Weights of a small GPT-style language model, trained from scratch on English Wikipedia: 2 heads of 64, 4.03M parameters.
MLP neurons of a small language model. Each row is named by its layer, matrix (up: input weights; down: output weights) and neuron, and shows model dimensions 0-159. Each number is 128 + 24 x the weight over its row's rms, rounded and kept within 0 to 255. Numbers have three digits each.
After each neuron's rows, "fires on" lists the tokens most often at its 100 highest values on Wikipedia text that the model never trained on.

L6.up134:158086096176121093126120125149118152139099099095144134142118125105109178138157171085105116120118154097158127128113116124150086110125089132087141146129124147156118121128126127121140146119110099160131136098114166171152149100118098160167120116143111109126132137099129106100116100135134154160139156137157116138139153131083108125135142093156139167129147106090187085117148140110109113213109135127129189099115141117097176166100099112144106157142125145133119138133133122154129125122167130
L6.down134:109122167121099113160122067099152093147147151143138133143122151108117107094143154158164146123060143135151146145127126105185109161093119205096137113130127143128113134117125124109117141132090146147124090155104145172126136123098154122144088130092119074116168119127073134171153120130147148145106130127116139125130159131115075110078130126136145148113146144093111105134168122112126139121110144156092110131118150090163129155122170129132116107092099157132140113126126153166128118127123154
fires on: " but", " as", " so", " where", " if", " –"

L6.up370:140145121125143143122128140136141162142132119107132091149119105126128116100109147145111151116111090172141084187124122153087129138112145125103112132114055164104089160106126150146154164143078110140124189132100126101132153116137146135163103093139116147096109159098105147159117105146154115082082150139137084133131150093126138118168090115120116086146126137103118153145116101152121134154105096117140109134117138105135142131081107151117070128132126139117102157193137130157107129152157138
L6.down370:110092153103104116112103124161172145079135106134155111156136146114097108109112132099162101116152128140117109147111085140161115105158112169177160116135113091149189158143084126149121156120180122159156145129093131109158129107144109117126158143135125108107131073078137136145148132120103115130142139148164152118091103133138160139121111152137134097150147127121098099094144161135124087133169092157116139188110147084123138074124097122151135107132101131141144109106153128117115152107118121
fires on: " States", " years", " India", " Army", " Party"

L6.up9:137164134152182148155108107096122165177103126137141156128103147111103135111090121135114147144105138122136130124137161120097100135074147114107137137112131115143124124123119131142128133160132103092098077131138204118136155072167156170103134127136157126136133160130122134130121171129105179119156116164098102130096136113108077114131136158132088072122123140111083142134121171085154115150106127148157125140112114143101172133129146128114127149115145190116158138101128117106123096119153106
L6.down9:132130102112115138170170099133127121150138130139146120144110128115138088116158078172123144146121123135142163160133164134129143102133124123107104117115158142068212113102093135110060135124107123159086130136145095140139112089122125088124128138110126127106135123137119118140120144186186127151120120110133123116108144168128127069155153154088109115155161111149119129111091125137112125137118094158138149118144122130106110129162104141146090158149157104122172140090104161152179120132139117
fires on: " comp", " Comp", " app", " exc", " App", " pre"

L2.up335:136147110131141108090133116154133117155121100090076131119124148098158153140075140086110125134130142077117141151115129127192093163096136084074195093154121122133151133076149112127161121158145104151130165133118148106150151112126144121111130146173106141122123111122151157137163106131130139113122085123136103118112177105125142089132100143133147120127140109118097125176099148130102112177142124150133118153105112157189130116162160158153147111124107161097120130141142145131120147129107105
L2.down335:091158098126105149128080110095147118115152186147110155146193104136128130127133160131104133136103095152132135145124119123135104116153154088077137148143120125124137116138161138114147110149119184120105129085169165106079120112139113118111153119139116127162127092129153081159169115145071111110109110121113132111109173097143111127088139133151147115123144117120145158140126142131128136144115088162128105149113088161111139155109156160126147121190154138105103126152117132082082111106123151
fires on: ".", " 2", " 1", " series", " Date"

L2.up272:128086140115156152107111121087117123122064100121129167110113130118097158198100120106139134134131162097108164090126140134145123139099116091060186123135142118117144142088120106115183156094121115126134128105125134136144156069111141162120130156133075153132141139134135135130104105143130182111128118149135124139117172143136103148176166138148106128130133127124153151137156146127150136139083143155146108079099129128169153104137126138116154102145069130131122121136130154119090109116119126
L2.down272:127103128131090151093082103111106105159177134148142156159130139130160148142095114151117110147107100166143103147135123044132141112140144105116103146113104139106150131145126120153120182093122135125105117123114156120101145077165108118129134133098096127128117119128121112121156087162146164146147128127127104112139138151111139130131163129090131108058158087096163124125152102126147135155109152150169127126158112100126160128131147118134195097165112117157109170124149099157148106128128098
fires on: " h", " I", " th", " they", " t", " sl"

L2.up128:093127132117185144147120124097150126136109132101111115130152183117148088130148118149097111114082109083131124116154141146115113126109139143157133111147069177121107113125160154091118150150143154170163136141112128148077117171120118129141127149093105162123109165113125137076165135133130150113124142157110136093156142134137109106098091155149163119092115112121103091152135110203133140095132107125116104151126131136118124144085139150121123170161133136099111182143153126154136118146098097
L2.down128:132116104147129132115135170134169185133153089152111134113113089111128097111122097148137137150138103125104117116100154150144080128137135106113094133128108122098128131165152119098141136169076090129117203108143114129132092090095099126124120140083106159108135128107091136136121145110114123147090152118152103136140153168133091139130199116130122158075160132117142122136114169146132134168147132111135118076111085089138153171126160141132155106143161126119126129135132115129140174137154144
fires on: " place", " was", "ed", "er", " second"

L4.up62:094107136184096103104129134163098126111099111133122143103114115162151134175146113111094117145141135158145115123171060129109147127132159078147119138110118129171115132105098140147136150146102130151101143142110148132142128080169123135108129089163159115135163142147134140110116100125112165143103145132165148126124144101108095174091100122074127116124115139126090126115074146123128159153117119118105080109124138097111160174116158123146142139155106097141140137150137117139077109130187141
L4.down62:128143106101127099088160092145096112100105137160122111145135130122118167085152172180150159145086128146152115165117156143186144104133110115121113135139123093165156134104132149116128106129127128116172153133169119111117188092100133083101123134106080121143159099145125137142133121114108123155122189127119096123087172113149130115139093089167157124124093091107158132098155127137126124089162121135149142145095123099144140162136107141128115119116098140143121151132084131110133136154158112
fires on: "co", " Gro", "lo", "mo", "no", " He"

L2.up485:134117124130132103108082092116149125134106173158137128152103111135107102108118125128132125122119144111077119115115101121158122160182136108162177108164105128136141153147133127085149139092163141086141105131130117136117164152129139153140126133142119148122137135119184121127160149152076176217129135144147085111140108141148088148146154144096168111134142133102112091142108100147167105095129163135115086115132123160156158104115125078100113131117111155141125125162114129112096117134162129
L2.down485:167176122123146107117149166103094135131092134132147099176118148138092098134120136182112105099097093175141117136113069100173135106107104085100161186155106121129143152161126120098111162125090145143163120149119147148100132121162116135083137124104109099153111140155121180139115125131149161129179104138120096139147130101135087129106138158084133151101113139140123151107125139111138143150121123119130076125109127118135140122141089096142087119140137134149166103120145126151163106116146134
fires on: " =", " fl", " rel", "ti", " acc", " spr"

L4.up146:139093124149119102153103149135169120114089167132115177076139130113125146154126118120111098143112114104119105161145125118154078131146117132105123144170096119147142128135153144120124140164100131141083135100172100114131112130132167136115109152179116139123078120135139123137086096168122140109116147134123113146120103133121129117172097129099135162144119105091129172192101145162102052193107157130131120096136119137112156100129136150139097131122120115156148142121094142094112154132088123
L4.down146:124153120138125100133150125127123115161106116132147117112128119083186132120157123164124119161128157149166122126114117122123146115138105160086125107118143093114111131146109124108112140102101157115107153138107149108135133102082135127114090158101137189139159120060105146088118158158153122133113138117144143158119134064120126123201144083132110144127086148158165146084171118119111145100147140168116173134139126150088103143096120144112144128145151132132082166110139161086131137117129145
fires on: " name", " of", "up", "anie", "friend"

L6.up435:112128113133173156110114158118126132127096149101126175109078119102095158171161098128124152126123104104127130099150151152161133142074154120161125153119122172150104121161145156124104135139116123148079155138132155107115127114129146115138096145117092150138145121128108098127106132153154139126133089099120138133157122093131127169145145146100156156142107167112080146181100090161127106113130164125135150106113130149102162129114111134135105120203090131071141128131164118161095156126121096
L6.down435:111150124115196115118160141122117127126116122136100106193127149124121106143109129141160113170085108124188114119132117110143178139116117098143136156175159144089085144145110147117115138115165109111145131144174077111139158142107139126167148120120121118123170147124136159099125112155140107111143117157121112133159130130112128122094101134086092106122039108138121129158122126144093099109117121133166105128132118100138141110121123150145114150124109127114153160119128079090159080171120121
fires on: "s", " it", "ed", " them"

L2.up246:108129149165143115216122182097125191114109146098137192143123132114116138106110104116110138158115182163144080074135129140143123145107128122162140146134123128161106128104137148131114150133152124092080150132154119100118109098118121143156129100160106087134107105119114086109128144090097163136145086126120139184129095122104136118125150141141136120103100122156136150114097108150186127181117143141128143129134130169099122144146157119126147140111105121111127102117132118162120132125137139
L2.down246:179127087185114134169149095074090145129161089121139112170150116127129145151121143122112157138136115167134134112125136135131144138155116143131090091108126176121128130078118136107145160137112130136119078150144141127163140094113126112146159113151165127107143166094101115146166128131172145079138114138141134119117156139163111114090107133126150113141085080148124119114089145109125140144098092124190102140114121129097138145152138162135147127111120122121109114117141139140162067092144087
fires on: "ten", " over", "em", " prof", " exp", "ap"

L2.up284:140121128146155126121138157133114106105086136097098157133117144106126083144132159073094121159111164141197090113147111151136116137172134128110130134080132133122122091090115173108136170112121116144150139128140138112149098122136137087106132160138100092157099116121126160082155141110082153183161149100119117163118103131112136090126137149126139122083178146150129126134131105132138137127113136133104118154110123145121149122160100138152198117151088165153145145115153133138106099164151128
L2.down284:133102089133106117082112152150130089063147162115149104136097112141130146110145135141110119109147121154147098164197105140113081142144102108138157124128157094136199125108115116109118156105115157128145099148160123143145134121143105134160115125096114112150145107161141129087147118142143126091153119097111118110090089112107117173160132127137113144122120104134155160127163140174138165134157110127179119112155095128140134110145094124102094164096110131172131144095081131122121157139115136
fires on: " t", " st", " el", " ad", " mot"

L6.up375:076116135151130201100114165147083134128149120128141135164123124117159124115065131107111113121121143127115128141163150146132083189124115128105112107119143134156096094137183148111141139122095138119131168146132130146082109136144118136168090130158092104175137147127096122109142145146154141100118113153111104159102093123122137135158148108117134130138097132154101168111136148132102164187078152142119131110117152104154114098097153128098127118094132117151149123120164140174090130115129129
L6.down375:133124138124096106159140102133133087107154138134148136151166101144129142134140125112108124103052157135134125150111131079112124120062143080149141124138144144112086150145127153143112129139121128136150127088153118129130143120163103087157119157089126106168130116170159127120101104093145089124093151136106165120142121102151113126122125148177069146119144126096162195121149164117160141150107121128151118146137139146112170133150108152134170114093123123148126134165100112086095139085130126
fires on: "-", "ta", "ll", "time"

L6.up57:138054167158138120096117124111132140174122134104121136146061124130190152176110122154130177170132158124114122132162103114168107147142128122110158169142128157095086147124137127121118168118141124168137104114110178160136113149121159141120106108155095112125112125069149143105130153139126128099156108106142088120159123133126138114120140137128133140106160115122117130115107105115141115134128113126124149094134168114139155134099103128137192130113133111136134141108146085073123164148142081
L6.down57:133138118189119112165117130127107137095099111147128126130157112169087104102122119122116082123177134136108146110125115114143121150101134148139158109119144068148127092104126151114158098124138161120134138162135083150124143117159124155073114096119150106166103125139176076135172183123130140126118162114083127117118088113095156128146127124098127133089112152114138130142114158126166150131112170143106125143092140125131148146161138123142146107135087130137093159082155173108137128144155175
fires on: " while", " as", " where", " include", " including", " like"

L6.up105:139144127130084104122140116102130113087089112071126128100155127105163153189102093132114101160116133121160087147163122148144154130127138134095131154141089159109102143129167137172143140174141130132125114140131137068135135137131118157102100101121130141101126137115160137125145114135123153130103086115183100121193113098126096155183096119113134150158112155128136172163137159146120145142098109133147107103148155150136153179144169152124130131167117126146133109096124100118104149133135118
L6.down105:134172130111140132120136138126116102121124114141142154135107147133112150144126114097138086150099095135095147131134118164129141110120166195145150159109146136134109146121115115137098182112152140114142149135136182107110120103160122116105074139089110124129132149112133155159145144124143079154084132093136131135155134127115136134132119086095124130138115188115114106104148164062106160135171112127078110152127112111091142135126072112125125140157117142069142114096110157093141134186147115
fires on: " song", " story", " game", " album", "ta", "\n "

L2.up399:137126098105160088098125140168154153112102127141135108140089115106075087148157133080123125140147141114161123077117124110142116134147142118123178092166140142140094105095133149110119084124124144111139145121121091156146130125133132132140137127116125122107150146105134118117130134143092158182144123169106146164096122125106109107152141143084113166150135124133123117134088165142115104112108150161108097173096156157128167057132141107108125103092086190135100132122143120106117124113101162
L2.down399:148133097113126166123112071094075119104149092177166127134106150134119143180137100143134112108171085130095127130126104160168172108110138134102116176160163090081112109081090082152159124099140113123165170097130165119105113107116143152140112134120125124136179157111137130138117138149115156140128167139113136156104137124117119173116096130084125128140112127118123147119165163108092147102123148123127112119108146130102126128139116139136094111124117132086172137133143126136174119156121136
fires on: " to", " rem", " cont", " ext", " nearly"

L2.up200:099103142113146145118146118118139135096139110126097142146121145066093116181115114071095150075157136110053116071193118138151105130099154111160141123153143145132119142121156147081102139121103139119125095108102127120095146104092117148153163150123115098099125129100105119110095085141140124123142127118140105109127143153141132110161168143095139144161110101128144146115127135128147119125109164154126111130137132156162184134110117156092163155134132125128156177127157127154118126166130123
L2.down200:111131106153180115099155127104131153113148130128102150126093141114203092170142095132136123166095110155134131131133110105094108098120118146124128176116158139088114100164118137103102131114099138133105130135096094129121154155102140090144095133160168169103118099116098127133162170160108130135134147144116114178124128150092146099124082143125148116119133101089127153149137103121156107113141155150160192125120161127085138132145141138142119113114175119120114146129101110080102118088117134
fires on: " to", " |", " for", " that"

L2.up30:119095141106179132103117141131112133127095159133110117141109177134092076129153112104122129141124168110126113133101136089111140123134121131126157079130115130135068134118153152120114146091162137161161096110080113177168118176121102108126152132100104124131125120097149123097155175127097127193133141128116124151142111131155133094113158138109133134146152120112068126149098151118147088102139152139100131163106109124154115080124138186110161170109120144161158137111136158150128121120139133
L2.down30:133109124191076101108121143106117121104129139100175162144139068153148118124112119092138146124075139118114100137113114169163135129134118110156132153138111110149110112167126134140102106088095130140155137114140112159103177166120143122102095133152165126129123100162148133168107122093123150092120170117184111119104129137127116125128090116174116092132105138113162095111161095144136134139149129139167143159117150123157135136131145090151094105110150082133088109143121145127151184147130130
fires on: " qu", " with", " Best", " ISBN"

L4.up1:141132116140163142114123139140089109118135151103115106146107139100150090124084173123116131110113126096150092108163165129147130153138138103084111111168122110101078126096121146099141157151125144156161096131111121110117122101068147139124124131113155178049124182108100127087136167155084142119147076142112115135101162135145123118139151114139136109147106126148107120133072113174123108163130132137182164111111167142138134115127131157109140166150122124133128116090123148140117128121139103
L4.down1:118126154103113127145122106175182082146145130154092141074158123175087115121144093073144179081137131149163109103145075164147164150117119104120102130132107116116108099128109138124118128091132149150152141100101112139136174126099141110136139094110185101144129127117097098168138111114137095140112140163132149140129095104125151131177113166127100149111159109104177143117163097111133129122116116139094106116139111123129148141172143121108136111133164136122131128157130143148170137124154105
fires on: "-", " hold", " released", " made", "\"", " up"

L2.up450:113146176135107172109111147146086144153099192128132135119123192110152089166139124149114117120128115145180105148150122127093142138166136106129121157130120129149093139124128155104133139144109120140092128138126140129144103134122071147117118103165133159142118184100150129094136149129091150147080098129165109099091130122117121105107105140083174102106141136130134140150090122167158149121160130129072134103134127143120125131112115116137157140096130126123183096101129142151117127158167081
L2.down450:070092148121095108138154119116119161161103173111136117118122180172117146088138087115193118126119141100130162097114157125117129168140132158104166151142106148160142128131084099118151128177082103131127154103139093161086089101132055155137157157092130145120134175087140120112139133122122107119091154112142152131112135157108129130099135128110143095116115115131158120102095154108137095170149136143113111138123149127120104169121124136137125145156135126119168135114133150135134102115134126
fires on: " from", " between", " mon", " taught", "See"

L4.up262:127162144135142107121111134171135157150059148102103132102122159109111135119115168107097148089097105106159095153156159135123100146136150137136120139132132140125100084149158147097124101162114172128150111156117119121128152134170186139102103137130106129110121151131092134144139155166117111125157108111106125179175090127108109164121137140072140121089111157128083135146160114164129119110102140124102144174098126117095135095080153120164134127141113124107147110117146088139107129130115084
L4.down262:104122089124122096181126140109160156118094136109156122145161184141142128128150128117126104129118137158152109106115080115143152122104108117125144133130097156123164154120134121135154115137170129104160106181151124157141154119135177134127137126103154144158137128141128101115161113135130132123148117158101126085143106123123109103122127188171154112083140145119062095128124160131127081123062112112158140154145128148108111145090106142154089096119132173117123110163132088118080100133100127
fires on: " made", " part", " up", " make", " back"